{"rope_base": 10000.0, "tie_embeddings": true, "warmup_steps": 200, "decay_shape": "sqrt", "final_lr_fraction": 0.1}
MLP neurons of a small language model. Each row is named by its layer, matrix (gate and up: input weights) and neuron, and shows model dimensions 32-159. Each number is 128 + 24 x the weight over its row's rms, rounded and kept within 0 to 255. Numbers have three digits each. A neuron's up and down rows have the sign that makes its largest values positive.
After each neuron's rows, "fires after" lists the tokens most often just before its 100 highest values on Wikipedia text that the model never trained on; "fires in" lists the words (lower case) most often at its 100 highest values on Wikipedia text that the model never trained on.

L3.gate254:145127116101150129095108104138122157149077138169111149084098129136127107140156117158130097096158112132150154128099132137114146160101136142141088108149152102110110087138141122148090148131169106123141130154117139113061109119179109158124167083135124135143137133184075115143147094120122098170066125138144113131163118122122131113152118093109105152127143125109140120158099175129139133126143
L3.up254:144125099144107162161114130138087123097160103112131111146167174076167155125175099120158150172173124153112127092094106120143148068121136139152117095138100102111172109134102130122158141108116121134157139148096151147120127148088124126140132127175098098124127124175123178128139134180143120125146134153124096142145120112113119100148178117116122149116123144144132139127129122138153123115127
fires after: ".", ",", " where", " when"
fires in: "she", "he", "sheep"

L2.gate709:149195140093120135154104082127176098198117144140138137122109108110133136117114176111089154133088116121132131167125128138122152103091160141122107142125157146170148123092084111140181125140147130114113107142098126127135147083163131072148135093113148136138098105128162136151128115133134164137130194097129126146106138135186127156109110131142172154173120088138088146140120166149100178142132
L2.up709:109125142079123143096129102183144117151142142155131143192139084166134137115132132146134118129126141114139141118117124105131131124125145129098131151130136112159125124183131114107176168135108123150073108103152154057127134144150120103131145132086104156102147092130156125136140125121160199130103158106130121109140115173138139152182142161127137113118134104144123127128118104181110100115127
fires after: " ", "–", " −", "′", " |"
fires in: "5", "55", "goals", "59"

L2.gate615:147093093142116137151102100097096127116098142151118171103133141114146127159120135134130107148123109148182149104132149078064090125150123129118129133086139133087140107086136164084104096123152133126143154098110088118115128063130122155134124108117117140138106114195125109117145099072127140155140138166096165152149113186131153129109152100155109148130135128115123106133144155099100178082137
L2.up615:080135125147134117111125153122134125075180118153181126135085151113152128101122142091121114136153108084085134124108140135178087120133130147121076125194151127116151152189113153161085124163146128107123140159095163074169136118084128097132113138126116146130095132127110148117128141147104100121111114121164122128136155143132104114136147099128131127147139165158109108123137147135141116132147
fires after: "."
fires in: "it", "this", "she"

L8.gate542:134163131137150179146150135141126156078121124106122095156141122138134126112132141166144140120112059132130147094138118156110104137166139138096091125149120096093130108159118148147137099121144113143126127085121116128111156118155099115183124090136117119102113176158086140160152177102129140127132098122136096136119105111161132104135121068129134128109128140130132152105161109149121138121104
L8.up542:097103110138131157123123130138147154103169131137149128159160089124087128167107153155143128131131149104097138124151088121125152139093172124102107130135142133138122120163124137121145075144131122140071134135150100140124130134120124099150088169111097134097123114132129112109137152088128124085167107135162135137174109087132140136179146097092152099140171127153136147093135141134122131133169
fires after: ".", ",", " the", " that", "ing", " The"
fires in: "this", "it", "these", "battalion", "she"

L6.gate70:102131137100123096150130114119095137108114090154148126157131144121148124118087072134121060115114098139191149121160114113102167143120158163077101104112169159098163122130125137093131130106043165105160160087135100118136115114152165122133121098121091115100104114143111106091126117099115102115100133130111127125117130112132125170144112153126128097144130121134124127104088151125146126160103
L6.up70:137159079140116153149128111088111173128131142124137135124155132184134123114186103117144129152179121116095093105105130154166146151094120112171112099137120140150115109149123115164091146137116136144133121147160152106152134137090071134125117118128119140113101151115154131148137117164108157111088157127147102144149129167102129138146151101100151127164152136152119098113108172118091083134095
fires after: ".", ",", " where", "ab"
fires in: "it", "abstract"

L5.gate805:141128136161114110126107095131140126114134102124131140094132135116169188126145122125093139145074131127149127134133099182129145143094117149094097123087112135121119083131115154121086131094138144095158162162170152098153141133134117169134103144126104170156127118125139097091126108163157130074091129106103113136154138118126116113159122087163126140155133148117096127141134135101124116111096
L5.up805:128169128136102127120147134156136117096152089116070110116092133128116126115128081125125172105134141127121153162161150147138096114135122129123139135115124129095090104165141139127112122133112051124172132091141146122074136085142090156123118115134131182145125109095105134162107090155170140111154115180114139139118150124140102118121136121111129098131112146135155148146126137132106155104127
fires after: " in", " from", "'", " Ma", " to"
fires in: "the", "s", "mao"

L4.gate152:107097154117127156135147103139133164117130104107125119082149109135186155134125133117094079169128121092117109129115116135123109143113099115119122156099158148100106109090098102133133129124136130138153142161152118172088135112109195161100159090111136142147116151131120132129127179119115173151154117179140140160107130070124154114163126066145110131120092110166150155093127115132110167159133
L4.up152:111141128163124123145080139167119168174134132116134125103131156112124132087126104144137102073141136120119175100097085134114120141133115119118145165113135102100103103123134173151142136103110140149150136096171136140143141130078080129128133115180107114156125094121121163127147138125135119138116153177089166172115144115110115147150119132063124175148123121140117117149121158100129118153154
fires after: "'", " in"
fires in: "s", "the"

L3.gate175:148147158097114139146159125140144130153148165150118118098130135086125113148127101156120100151141124107175095118147090152099122078108091130147069156123127132199130123119105146079125101114089124109137137123115185158128167103137132165113119112107134110143098145156123113140131102156129129095121135116113146156114138113130110140156143117133134188143141178126130120092163114087105141124125
L3.up175:091132143169150124137152099138146191173118133160164131146106139145127154156141146111162147143116153138125089138146121117147201136105124103073152099131133148154154136131103063095141135133148154145112122129152074136135125142102120152125112088123054112077122123094172160109118093122117149134145111130115150101163156091151146138152182124103164149104119107131147148096126132146110081093138
fires after: "–", " ", "2", " −"
fires in: "2", "22", "2000", "25"